From a checkpoint of a small transformer trained on Wikipedia: 19 layers, 10926 steps.
MLP neurons of a small language model. Each row is named by its layer, matrix (up: input weights) and neuron, and shows model dimensions 0-191. Each number is 500 + 40 x the weight over its row's rms, rounded and kept within 0 to 999. Numbers have three digits each.
After each neuron's rows, "fires on" lists the tokens most often at its 100 highest values on Wikipedia text that the model never trained on.

L8.up81:562463546531550573461517522526469470447507537524505534421522519527489560536631506484537524419545544472619581449463526469426486492473493555478552513541523460534503498451540574510556520525511548487449425522523509498458488481512444466502500497515474443502499562467447487551451504476518479457498392450530512523559511543496478481514451482541524544454520468459483499520478478499589424535514545480559486467484510483498487524419485462481528555481540500466453445473510475519545417508500495473465525402457547513408518546486563535550464555465474517490477522522489560483480457463489492544
fires on: "of ", "D", "dep", "No ", "for "

L13.up807:537446482486551531455526518432480439524597509453548480477524544468435579487500512540486485490531461444464520489469514501402452405473491486551518474476511532501601428498486447516522532439465575562442524508522510511529515465462537510462509424501476539576462506525543527502475513488522457471411556429552502460480521529520558480528507458489506519427545532481469475491497521453506529529533477469470558532482593510575538429474488458542522521476445482537441558537493552483585473484534473487480443461472429485561494478503541495496552527513445476493489521464523565531463522553477541485
fires on: "200", "199", "201", "198", "in "

L13.up1334:451469470462490439416487540399459504550486490533543499482429533513509545474535549554571461477509497509448584501515507462456516493454497538467527587469515489556540534470492498514524521514457520520527521517456485609511513609476486545497584463491552572528445453509494469534459438477471435450468490496486462505547469463538537452495489491454514476492506477501467439503502571487552448482432546474465524487450481584560496475523528484469487483589458450470499552541545513468470546414496475550541498504545438433521430566497516523526578535505581457433495523460461448481581504514482511508
fires on: ":", "p", "was ", "op", "r", "Ph"

L8.up188:490464585529564462462504477472520489472509459442454556489541574483583509515461463480480512437498556542506524504501574420512443470520551484483611517504519538532548498572470516516502479482519474518508584491461518518512592496446509495449548448520503538483489539510451444494537473528447535487504503490616484530481501486506515505601479508497484538430535496523453450509536539502508529510452471507544472534479510547504485484576489451572466552529461517540488493555518501389450497498497538520491479506486516496477495478512519505542495511528501497516509463476483535531477575513523522493
fires on: "0 ", "4 ", "2 ", "8 ", "6 ", "3 "

L8.up579:514521459506557468493503500486526475440490514617527433521489500523514537578488525554535532504508539507477542431475460508527523433431586509551537466495463548476489490480451471500536418500470480538500481522489498509490492558471481600472504451537485508467525500459506499460492554565502539404511512479525488484522475461519475476570491574552441436480558530444458460455570464527528568489480510485502592452436473527562502484420459481465479582474497488531539425538568521479530501466506571536590462527487453498518440470457377512482542462520546428495544481517589497487523574439511517478
fires on: "R", ", ", "r", "\" ", ") ", "21"

L12.up1351:508444432415551522467464585481461504514557437529556536509562541461445584398527443513520505454433437531488571479535522522462516543504458452471538550484474480520496463436505520508447446503474487566539548546444505525519504567525481503422578445494491443457480519431524512495491486473501397513496590440555543510571522543522577455556464496482492492502545481506470469565519574516478526513538492446432490497516550493462471471470510524466535474426438528462503544509526504505526525612492507507527480508416502528471438504501499525498536463501533487510539477486444516475540446443461518428
fires on: "d", "th", "ion", "n", "it", "l"

L8.up935:500414534505528519467499487534490473517551455517499476519552643496519498506515528613494583475470510538525484471506569427541487444513537524486566555434507579548516464450505491519459482502515503540482551507495484526514566484441497466485511442448492537516457547546529507450481464421404501437508471502511451590559461506512560492500544552465477510440480427448447486551561517493506471475509491519493499579489501536545502585559534437483490515532478499531523440526475532418477476504483500525474479441488436499429510497550497547529466482482526510513473458509492476524492542538520519449
fires on: ", ", "with ", "of ", "from ", "to "

L13.up526:414458521499615516449464528531497421547533482528490437494476559568457541495479494581490485526480458511524488479445549507490501522528538503431521515532552470519581425490509492542471458560415529466467505517561504472475507567480473507494532535503487473486453503526473493476514520482528523557538432479521536452524438537453454483565516414546489505446544420514541463451482536537540441537516495503445553513491494520518514558523541549508520556520476459538428472539483492553465442529565544506481477509471512522480477473531504589522515545442452440518519482493553477509495498477448555510
fires on: "\"", "film ", "'", "s ", "A ", "The "

L12.up1348:508418501439478480487574452499536456475514455483527501510474520481512459532509572539452500473485511622454538550496619503532534534505548449492497531520550536518480426526513543484524485459488439415538521504470563488546594565466511487480447513536528499480484535524464500480540482547544442505551529524493498527501520498453514505529484519565499488497501411567586452506546510494502462473557547571444481564524488606493444517586550474509512561501495521568432435462559503473454574519537582518498576477494549462466506453557423501536550505515487471543518504466481520517532514527474516503
fires on: "ed ", "3 ", "2 ", "s ", "1 ", "for "

L8.up718:521494454552562495467431529557491484484548501532564540496468525590541512506544475541470464509403503565503547488504518556460536461567575539478482514558412529488588420537535449482591416508414479459487556502528489520519514488522496559493540486541543491550497482513503458492536483492551500498456460453529491424512485519425483492533467514471499505571499458488504470421553542505527513549493534502509546499510477537475452532508517467511472461470530474518494522515481508536507480557517514521507501451510508472493544465449460564503512575491482475485503533498487458518477462492453459491
fires on: "with ", "\"", "'", "film ", "of ", "album "

L8.up1396:471453498586529459466578580495463484480518459501462485549507478566528499484494466470510589512417440537542531481492544410453464463536472535463465510441453554497501506435466503528483502523503520504482496528453467536556513547440488504447465469457431574511459508512496489460420565467432449431496487458547509517571379557534528481509525536451474451431592517530507516516574508515499471446466545492498494448520538481509517476569520409482534479523438504575462457566465475480500549523498503489521521394532502513470484512559476592513536505464462478465493492550504470496556464475530606505
fires on: ", ", "\n\n"

L14.up711:539533525504562530482526490532512510542468460497492491502519469533453518473552506446439478558435505466456466483475559434455507443497513515495518594433537490566504459435515586501467564463458499464513500510514488520548465487488478536471550464462547475459425467471526489568431483491527510554478486444463457561531457509507528494502513472539577481515532415505419503554494567500489420583447517490528438459508552498493522468498500401496546525476460500482608492508553441555482548502551490507469540422470430551453504543501455494541523603530543487581471497502468551546538431504433579497
fires on: "| ", "m", "pl", "Party ", "200"

L13.up3:449539555545530530444485529496469434538483438512495484524477507553448558469475418492542516495486450463482438514565558508465535537537541572490495529403473503534520457492516500486480485508478515542512564541514437540465465558462459494499516477518543618515489555505516472512437485488504478477481478408474491468592495443502547430531580562524457491474486473465468458463498561531458532430425512486467415505604570480485478550513548507574534488470486532446511520479494430547499496452489540533500575472496476494496475517536508558492529545492529486566496500509436567548472501520475480446
fires on: "b", "y", "ph", "n", "j", "; "

L8.up1495:574484487526539443467528529574483545523487469462452537490526460515516478525431440525488640517532515480453567543514539525425489485503515554520612548465502491509551507470509505549520505474486549486466518513428492515548496515500408516480561513438458549515479507530498452515409550480520455435545515511485530503544491503520474487444485511478445427475561543457569516515561512454480460524491522498475501449544576448440534516504476460478477458556418516553508479519544449454533416486441526513481552451536462454481475528523468525541550511434477493540562475495559454566501516483510500449
fires on: ", "

L12.up118:561438482512551479484462527445465541474565433546503471550516483568465570514556519531472573446548505503468459498500568423512507508436516467482534526484488528485497498440532418543529458487485548466527498504488484531535509473464485481499506433477476486437428464529487517579473536496484472528518533512515478483558427463451477456533539502490480425497494443515549496532494504474484506506450487471452545521547465589482488504439520447480559495560493538589485507498490543485528531520515527483508517471468563511498493543491496599498481504420488489495497527543558479506553526555515515454
fires on: ".", "=", "===", "is ", "was "

L12.up233:474524420503506532488493471496472491390456464481546483484517617518496537524470497535508536448466494463517500495501500491425466469521536493479485508441497518510518358504512558525491499573478570529523533509531519423488474561501425527479515515506495534544482510476465486512440453519538480429530453471498442506490503538511466495488627538529385440474528404486503453515444500554488513429448516477492454504573579452462499572472536522485576536534428537508489524556529500480552534461518507522563451466482453491575485512491459592544486498521492504523553481487482490505453494547493491436
fires on: "y", ".", "K", "b", "w"

L8.up191:427505493481583558512525494582530493399514478453541490491527549525530514488492508498564484429501415509496580469546522529508483475531475488485514468494490541512539524542540426530554544518513451560480532512541507443562521515457481444522445524527517514453488512485513422525506397539495458473464442525530457551528503523418450492504504491505495437483489514528566512487528527494549468516468455492433488540553481540543483521545546406522483510462501516538541515520561539518538600553572562460546505528494464503506473527543419580512456522498482498462484474579470483471515497470509485474
fires on: ".", ". ", "'"

L8.up1403:460550471506546508461490511562506487435529517524512509544472516546552517474408506544486499461460510518538509498511517550545452504478501436525516498474531515532511540522510439498543442487525522449442499558440537536554537392443461537432502512403428599548486484505487488511467499637538481524457467531557522469555427460424477489524520521570444503564517577459509402429491527550579468587509431488552515460451556545523533506412507470507502496535468504457480504549488483524526518523535500511524561473474468528456514554524510485488537501474522508535537463474575534545504478459531483443
fires on: "| ", "dev", "sub", "-", "played ", "in "

L12.up582:510495523479468470502505512438482490506534511514477539466533499510415521505512462489470450515519510473531470536434459468440550503438476522501544544423505499495542383453521563381507463539522537417509506482481498557555579548480463519464525436535508538477489486479518473472484429590518489589507461485573511549530494566515542488483470475466408506499546480503566525565438563487500495481530434525488454581525512491474465454572443429522552479560518516503450516468518502520522487510490536481481510518498521479544480470536507467477503499487525516529459510485512431500548506534479534524
fires on: "L", "(", "mar"

L8.up1319:443514497465486443456534505459575516457586507502511490494448521468460565498451392494600497439472482547535502492493508515529499519545503515509462501445470486499463447453523523434509449478494477476440528519504425494504469495459437525485487527543449474519569548501553476493432473603463427455512517492522448387494537531489418501526575528609521516486492479486554481501500466602502555479474474481498486507480534519537402499498483492527470494475578473525478570568528465461511463498544562425504472582472583489612505546477487462519496463478470551516470452548586492510503454513476518439
fires on: "0 ", "and ", "| ", "ill", "& ", "or "

L14.up573:478487509558513531467540541477511488485501438464453447541460500568426514505470512498497466563509468478560463546484527471475541465499522540510509540531499564486539410413401517459543512504617475472534462554422497532505579550473474534497490471502479543492522469563482504476467479452462434482536586491525429566520415500489485452476450539455460516515530516452499524463483536536511509488492488428514519571441491449573512441530494497499512545565500440505507433564477501506520447537529473486541514510554529440460523550487509495466513525491442480494482539557476531544546475477542460551
fires on: "pro", "character", "No", "Season ", ". "

L8.up62:504475540477530498508579512506560460423531460541505560533537571497533463469469469516435490444504468590472532527434557441501465501570484466413587557526553514496564488590454456545518476488544464452512483525491441462556576539489561483468506499420506511529476523503403505507510459532445482499529474497582471504493486517465557477530475533497558530455551479558493403413503530533568508495489469494468559537494491549437394427524498527512465476526500508513515467514504477451495500448525549483506508565418529508487516460595448552517531525494476501600483489466470417540543465513549511583
fires on: "8 ", "2 ", "3 ", "6 ", "4 ", "9 "

L13.up1483:455509507393517587469455545543516454558465470508532485479484495579502509497563521475483498491440544610472524501477554395496532581467560461489444502449482531484480468497511528526514512483520488488462497511428509522504576477461500530480580444508537503504517496556515491485467417551465425481540468577463447451528524491419426469523503607529519492436499403542552512428583515513540413499489482506443514556494512518458503528512520509469508458524443529560499436507522526453456503477503515460538532494499450445558536561478532523555548494501481449458441458509515506526560531537513520519
fires on: "an ", "work ", "po", "vo"

L8.up1243:493523514423537593464521482509478508516570503550552493511477460464521516472470488431512519511494503510489446569485524499536559500478532499501471574493492570542485475559588575462589476471484534512462472511461476554536555448470544526472553395415486517454545528447465451493490430517504501501511558536476489517506484485494521485500462527556532465461593512450476541454494526565506496511485530476555549498529484437510481427465564483415466448491466472502567516448598469470580495388462495481566554506508474507514505520559495468546489556528481501516500481459504468510496559409479477528
fires on: "| ", ". ", "was ", "is ", "ie ", ") "

L8.up44:501479523585540538466505519491463451510587477542466590531509496433519488430559461522543543474561487479467545516491531462440450396526465461477543492466476538502617473555494504530502508477571510554558542525483426589526590510466546541460512488496460508497502547515494481463526513522435457483451460499514450596499548521471484479505435506513479466427513466475464474517511488475527503483414420524579452535502517499471481505578528437508526463482447521457456473537524559454508522481488543491563471499477579454481434499570529486577579502496524470539481472620493509493512510478496550504
fires on: ", ", ": ", "as ", "at "

L13.up1128:442480503535520498491548498546501507386435527498488483505448506531490509526531550474449562457496533546546555500509515473479506490576470559500504558453529464485534472550545460588479484493458514456529536518565466493539492518574508412506535528507488468458501597485491507530529541496556462497492439429494491518517472544527451494549486438556488509534511487483479460477567513507562507529502552462479472464487494542423460500443533524433463467498413404486518468509463468510523528527541500495512515390381495495462565551581499544494499551489553518512496448600513458532481521513541453544
fires on: "D", "d", "met ", "won ", "ominated "

L8.up1219:500514510490540516483488556455540508498468417499469591542514439526497589462419531502447443468565549468476473496427547523452450498492457512500548551443565522466572462499517459483539536459503543532535452518408472558506445544496448459487515464488486514399419551491483538551491482558609447534462481449510457584536512514519479472523547480560398509486553587589453520465388487504487431525477483520449546559513565514501523493505579479522473532578515503539492473537475479522539522461514475465521457569552476448520532595553548465561465501470516528529545463504543491492553519497521566454
fires on: "-", "h", "ed "

L8.up1066:503479552536557546462465550596492434476535465556563501548518529488437494561503464507520525507528481497509551604442532447555509513533462414432474569515482552490507463463519471491512552465461537500539524525535503406597552469487536479520470490428482538504513500516500453471519462491568534420402480507507461467505515493539540494515512502520528454459513498548463466483561529506491449451567585487521517488479517499441469518475444454505479540449451444507484510488494492495517565474503530513521475479524482519516468452522438505509517528468470475489530484545533566605501512521488485526
fires on: "- ", "that ", "support ", "order ", "sec"

L8.up359:485466481497511564474473476496563520456515500536515549537538502514388583539448490501541453440520490533517503493432509485453507557475493392425508496476562496562522539443455553551541522512476572539489505514500568512569495491477489516486458561475526527492508563519508449567485477533531443474492479513473501493509451512542515486449509522533468468539463489561553468445468525560445516495600534448511477525480507482451450553424464473479484511477480470496452538504534472478529548519501501516523452542486565499536483524524436499505505528530495468519515530543448532574522508526425515481
fires on: "; ", "- ", "that ", "– ", "— ", ") "

L13.up1418:465446522481596527482497551470514533502504478502458416511486493489507525419445513467516494533432469553452553514463554505457546466465559526498517481481519481465558517507485564511455501484457593471530547528544573551517470493487493470524543474476468585434435515408469491459511470442557452494527517492511445513536486527513586421508552513528530534435545478552470454502407479519478486547485486516476514499563573567447506466494528468529506524499436489500457453508513469508548505436546567454500400575471428434559526500549471523533525536521456463479574476493475524516617507503571527470
fires on: "h", "c", "ur", "ran", "ris", "ev"

L14.up654:494475489490545503531441524563539537477509478563528556507484515504486486462493524486492555436430509496530555471514538466520612452486510518460484463465554539505513487536480526568458491424500484539461463478501527496470529501440559569437496484426551554475469495487484462541497492457543423456460515550513435562500558499515480483460512544522445376537581364490488491528484504457564455494504443548468558540553582509573505577471518546452491488475493500462517467557515450513529489463560549488501511534495420458445527481579502557520559520489423489564487422549515485521501514530526534473
fires on: "t", "P", "it", "p", "et", "."

L8.up628:522497488544523529486546549538522449503586444563471527494566519496392507494520452492465551439467571537483549509506549510459422503517467491463536527472518598509545434540548462484500438448494487557488475508414481539531515503519500567471503491438439489541501526496528509493485537512541473442461510435512471458520499508502446478507473543502490453457508505455577453482545520458516501471417546496528492475437528515530461560524483452470540457531415527564483513602495481407561470511495516437544511506459507468487434489478472497537518539469465485491550491522534465517475562509463522439
fires on: ", ", "'", "ers ", "ly "

L14.up926:477573582500491585480523514564491434483449556520570466493494512515448572549527514513526538516507529560527525475570504482435521529414469484405591536524492524557520453479464499541496525487509557475441445525492434473540595519477452508534483440502513489484491512548486491514495496469496487527450481536483494532503491539494530461584497490439519526484469515461521529492505543441531481491508453457503468536419487584544553538475468429515573449537531488450494545531459409505528503483488491536426491470478483494528499529520535466485578575440454469545478484505566495524514532470541543499
fires on: "0", "cent", "int", "ty", "mat"

L8.up693:482535474515472483478503518581494509486492512602493514506484477463493555397519447465465482546508433486468543465471589519407489473525455488498497548541538507493581537484525445533522496461515494516586535488384479492544463491486494513435546497430502528490459521521529499482476450487467398515482510508565437518506508501523511498488554461577517501490522432506507534503492520535503518601491523500490566460526517468475466480493558479472584485589430462536484461501502497539524520405507504514471445560460503443521468556559509541549546578431469499611518463539465588519509525515487513492
fires on: "'", "-", "A "

L8.up523:528501411512533469483546460474544432457532494515518535479502492449449547478437468521503505582502508531505488531485484488505445532508542509442499466498389530551488499408580478471488502504491587478429517534458467494514508485540533438529484488489525486473456511507459469560478474484521498429518497497545502460516524520521490475460523524614537397515485428500514446364527560528519516494458517551519453485451483522542443476469528502548513506558532438548526527513576387508552485436603582450530429515478521518549464482534495482575498477467494524514480421505511435500539542500509467482
fires on: "and ", " ", "o ", "it ", "It ", "| "

L8.up426:539487433564491509477486573530494535417617501602500525528466482521477451454547457475486506479498421540512489538470471455478507488472515540491463504507525499509473482523593515495480470489510512540464560536490435441470485498538470564393527484465474476437406512434525454441476513461522555437401515474524437515539491548516479464536469497507465511537487527468452472490528555537617528515484483514489538567551571536423494525447465503477454495450546402524469478509481524532456447545481497484493522490528476475558503506576498497608544533395503564522489451502501470504521513463524576437
fires on: "de ", "o ", "of ", "'", "ñ", "d"

L12.up433:459588498483494588477544462487579463447578562459539540538449559541555478498434459444474560427436455515534510500523506480479510506459548396501495594472514498521495416595437435539565483460437481494451509511497440467581482514467505519494466461463525522523462526515477544543460499546478470457466467471448513517506484527430478490563505458518449468539479539498522467480507519531552567562494459506524450496552535487438508572504504530531427528542489498496508485549553456530556552568569464469520496463489471432533454526555458542507533535511508429502574448515445570564513464485485448480
fires on: "y", "s ", "ust", "ned "

L8.up1402:460461500490540588432505509495458444516542415505522479484571562504497464512548491527552532437453546494465474492567561515424506444554487518496593499472511573543482472475524499452543585474509502582518510513493478533520527491514493502484458505510484481503458522508474454436488504536453476428517528524446524533503475516481547474500470469500492395478555513501475509514482471480513526532478485521517486529519510513486483560522487430424502497497462538602488504542496493494542504480505565537437513498423580540497491479550508492512538431495450507511504467541493542515499468463514554404
fires on: ", "

L8.up844:414504514441445548465469484476525546494464425530462456491510506525444516468549500495528472438498451455451516547502524491523540461449452465533535513481466525472591439512459516443479433463519517531530529509432441497477503586528465512485464520500553484429545528542490486500485485505616427544521534519531435520496519465532438489592510577613527514431521491510492515478461476503484499491431480516437569561517538509492549454536511513479596484480423505501440520514459470527493565492510499447577432502549571474594467539552470507559465543579526453527524533584443541490499445493500550526
fires on: "h", "s ", "its ", "ir ", "b", "on "

L8.up1322:501464538517566564479473556477451415498498459569480489579561463617511533523497494538525507458475492586531486491514478458436451439523488564424561464446528632584466487456505525449539502491496434524467452532504494496474540512455499482464493474544516505454464538498474463491493448511474505407447445499491553517560452547517487467456484519497441485461505477511419439534501490550517504499474537446464511458436507534524469561516526434476570516483461505540485452579495529469553483506517543523490528447468433533452490482528504537494519533474469530487459503505453533504545564510530575506
fires on: ", ", "the ", "; ", ": ", "("

L8.up877:486581471475565576441471501501479452469490478470472485476597516435471542565465487496526513449568536573463541471508459462496413469517419469510467453498508531494464466441571432447506527449470495521411473525534554527587476477426464527479494511524463488522507526473484466478484476508549413455519469436515526534552496465439538456507536470529407425489516562517472509540483499544501453493502507493499506520421522528476397503432532460483491536519443497538491544496546542467573460502564548532423492533442509505528548462529495584512551495442471499465538426455525512542537445466512533457
fires on: ", ", "min", "r", "mag", "Mag", "maj"

L8.up1372:503428526538534584477536465485477457468586454480503478502571526487542470574517487531449532502542499554508521495536489447431437465462525544516574464464473524454582516552563432487475549447507446494500477517499469547449495503388500488495516511442448506443504510517459527466463464528436512477479467592482453554550499509532509460483504498477493439518493505490435548499506477509551577552428521472462526517542470487532456416540514421509519531530430536511573494538544513453550527495459588588542507489522508479441419484532518521524502470469502484491518425563529436494508521474532536464
fires on: ", ", "es ", "ations "

L13.up998:491568509493537475484493554472507486432499479555506504532493533544516503463480522535622518523499492521439452471486517520512454455515487484513485485541475536466468550476541519493463564447516540515454465534443461528497473529495439545483470448448483472464421573502508470431448506439482569467434516525527454445550526493448458460528531515535454452501549557507468438428492482521588493559499554512520523521470526439524533577440492494594488487428488465554460550542518493485567488532571568414536470438540550479502541481502532459498544550490495487513442458570485548543484511471568513565
fires on: "that ", "ef", "-", "d", "'", "R"

L12.up1318:457498494526458463395525478478554457429491523487556533473532512481502518493477587510525573451508502521567503534547539461426499444482530510511591559451528502488536507437463486520562503431452503518452447539522438480504454526480422512509488512476457374475476472454495510519489505500440518424584518462496537548511511512421496500505510512596471464475465461502542440468533528505510459549571474501517457509520527510547432491472495417455511554523497431626497461530574513504506565526453507501494512509477584520465521464523484558626468516490538455527496494539552484520562463526480511429
fires on: "ing", "0", "tw", "8", "ally ", "1"

L8.up1019:532464494521470590465521510562535483447524471524488522564518500570425530584462462479542531509478486540564575501554568500480526508462446510494539500461484512497646469515496472527565503485499536530491456545458546520545524554400478590501442531471495496526436472476452514573442489526533461477487459530517461540580425510434500424440487508478469394502541447490585498512482542490548494477520482455530504484514509502462527527473478399504586481487466547562522495534502521479553547460536479552471493467496448480530544546523411497534518530450467513505466458568470467497570535495505510422
fires on: ".", ". ", "\n", "\n\n"

L8.up1256:491542471511635581491513496522559519495523490469508492553463520456478479532447547505495507492442510497452500501500551512557612480484518504488502525552417567522494424533517490498521500516461524490513539517535477517565568492486513499470503414476479537524544497503522439575493531482453483464461533441506459590532499470478544493528526572544427511417494499532588404490536497522558538523506462503412465537462570550524461516484487497471488474536495496513523545435609482444480479438455544443556469491485521402562403440537523482561460526503519492518516461457465519498487515503476494537
fires on: "| ", "s ", "was ", "used ", "ain "

L12.up1074:480533524535526527467507508521515445464531478458513554454450505484492568552546461509482540464515534578570503465511586481452526524477505514458537513492519542487487467476465548591457454457503495531480412516447464502458503494482451514501523481511436443440480569564497441474498493437500522526514531480547480527539566568485455489546474391559453523500469473463474512407605498533564528569548445433518470497535523477510459509483541510418520477406496475492540492545501489491567529520480505515452497455452464540499509535530461553563524560492467501541424512579547524531527542503522482464
fires on: "D", "0"

L13.up622:520456507496565509463432558559519483518598494440549525561504545464506593489481503483524501504485530463524526573480513442531483463524496466439587571424558505510527439432509536556463497500468488501489530523467513509503523442531528500496573452454478461535520550504556487487444510538523476505462535499546470427469543562512528472479463568491488501433499501489500501495593512504563482509556453525489492486504594521490458488518540483493569476497415493604487532511511481549520476510573536426497588506514525492430405498468470574540478503433481477519540477547536526579616541542478479451
fires on: "200", "201", "territ", "196", "For", "199"

L12.up781:506463506508522504465387495566551518474534469515564451497529495528515543553534531505519560461451516489529558520536509517432470603530508520558510474542551558502542533544495458501512584492495476530548468508588529588492537495400466524516466534478537474504494489519522442565495436458480508495513505516470478543569481498422512467421491467451533424515490454439510564505446568500517531524536439497501525498550519523482482520502507447431459484496485558485513443580549436573526544470553535506481543554471540454507518468464444527502488517424485472552526479544523484519531514504485475420
fires on: "==", "."

L12.up904:621456450570613550422489470521449519445433423543494466515472530478468498497515504511528487503522462510470475433480518500542536462480544560491511526500502520574508518513536505541504494496537620471554554534498428563452519530496503604485514486432454555438436515489471471515500522457450491428430494419523486573564537430499517482495484469530492529551469474515459489472476555452507529525463527581497515564530507487610482464474487530536516529506517521488466451544479417608471577448515516492521457458505500535559539536539522552547540548578469526546488432565457465506507507523539471425
fires on: "a", "e", "le", "in", "ar", "u"

L12.up633:508475486474501531485537477558517439435527418459556479469496564522470625539537530480419475434445502512551487460509520516498520488482539525460525522467508526486517534449554471451513564463457527522461433479497531486548527564503463492516571448503571542454468467520472522496478523549478466536532531460503476586518438498474502482527530422532484446504519445489533460541473577492462454488508533529484540507570477542553477490466447426522470490487530499515517572540484479551627502435494497594504530445496509458483533489495490538494496480428545466472557513491470477530521538527521517441
fires on: ".", "this "

L8.up142:518506503552563526482419504501553451499529476534567506563463439545513490476427452509558526495515438496484552564459584540507535491559537465519488480509455479513528433580452493600560548456502525545529585523509462480497529499528500539451449494485555504505463505524515489549459483504503456479445454532522548529520535504423521468441479541452522424472510426530534482567483530510565541452435414466469588569520574493466489495539510486501539514496444502512532461519521410483490484476488466489519503463546472457564481399543468497514595551430503487530457478578458509487474515486507506442
fires on: "of ", ": ", ".", "er "

L12.up892:503462463512481541484582553509501456503513482541500469475428474593495521451534463546448550510476513472552525532490537543457513438486482605504570507499483554503483478481453464472598463493485475468525556544462461485504558552431502477482498512506529456498492525477491495533393482471467413513526505460566502468532474433510557458510426487568455472459582497480458463472577502545602485501510409520590467525439561516520490484544461412426526507539477481555442542562557514497498469516446543501494469488546479481573455506497497504503534491462506493520487493526492506550536557431481546515
fires on: ". ", "1 ", "No", "| "

L13.up760:519500539468545552427502514479522457363465497470493520481527566481448541540431498495531484508504435509479518508476520495493443505526519476519507481502523620534586560537435554428578465519546577452475537534544488426482548537417517508475454499530432531528460438437482418503439496458500484483465524514560503551528469516459559472558410470535516491470496520463520516454477545478484535559455456455529516514552565533468515546459533500569602521485471542541499546423542484504494511502440500445587513531425557472512463620591527530528486499490413437579500458547467515509512515509564554546
fires on: "| ", "ar", "or", "ur", "art"

L14.up932:382473491530437472410501535535499520463490551521522506485438431504525531467512538519434495527458538521537563483538563459436501506486474473537514501470476459521505494509552513535553498533456486515471521526519455424510540512426501518511505441459480483501482454497580499527413488482544504470470406431420435459518496497462528488522552502487516483472488421466460519539505497496507475493472538505430529415499471527552458564526436463517487532571556489527546485535550522467529522456594585506518547432470454490600504522480468546607539562428604490496506519461522436491602567489488475492
fires on: "p", "t", "r", "R", "al"

L8.up425:546415534507510598492529603515517451473502476515474524551534540512513489533461500484482618489474530501489560503482509557482557515441524427490565574494411504519560481501482532509534547430488467606454497512457569513526578526490472476438506468459457550463508538519511507500485531505500462461508476510489549568545465532463514486439463596485458460504529513556569431570493516453530454466457537523545487556494522489499460480555472456497468475530495588544430468531517463468537510531482421520425541457533465532441454482493481510524481520475532507514494487517526520532482485475520578480
fires on: ", ", "ly ", ": ", "ely ", "to ", "ily "

L12.up387:497438408565539540461485524463496444529476427574474501569489499469537497496497432451549504523494484504497540471451502455485494438432478566526483514459411522508558540473568571507460464547504526519453514514494549576483451550462522520501479569497496557475463483453457511454439480559426468493466549454481498434528494544448520483480506523555486502451525494530527480533526497527554546548449566521464485488573531530517494519473494508500494473516528440481519466486555516511509541506479527435531489427466535468546528581483467562523509592551426488493581444468453518486474468455508444504
fires on: "u", "is", "omb", "e", "lad", "-"

L14.up271:529510569525573561478489522534481515515581523505483479551549591499498491497429454517456532533509487455486527591483482514497459544441520495485527515429583490492498494488424556477495477558419528465538561525473446558546510481537510503541518478499450505543421509465513493466492597471563438493531469453457449563516437535459516473526449513557561519494567428506487478505522625476498504496455463530443512471527532442447504500495440425521577480470410459547477537488508560500487502473600557559491455471505436510590496523505477507555553490529512435560487446510460491527545458496536499514
fires on: "201", "| ", "200", "199", "198", "202"

L14.up1068:512546495528505528512501523439566432480495467474473497490533592540513616436513472467512482580480447520480518542452578530386444434477539497566504508373478535577496494458543527546507459526507489447462507556491526504471558536432508503426508449461495542435421518492477447434493467502525492536489504462500465461599500513488472455519420470492472491502429405471561456413522540448462583581508442464500516575542555445542498543501487464565516416482546532510467514533516470437498573416512500485483493521507501488548501508559511468590563477532431557528460484557494500540595443509502638504
fires on: "ar", "et", "ess", "or", "os", "ind"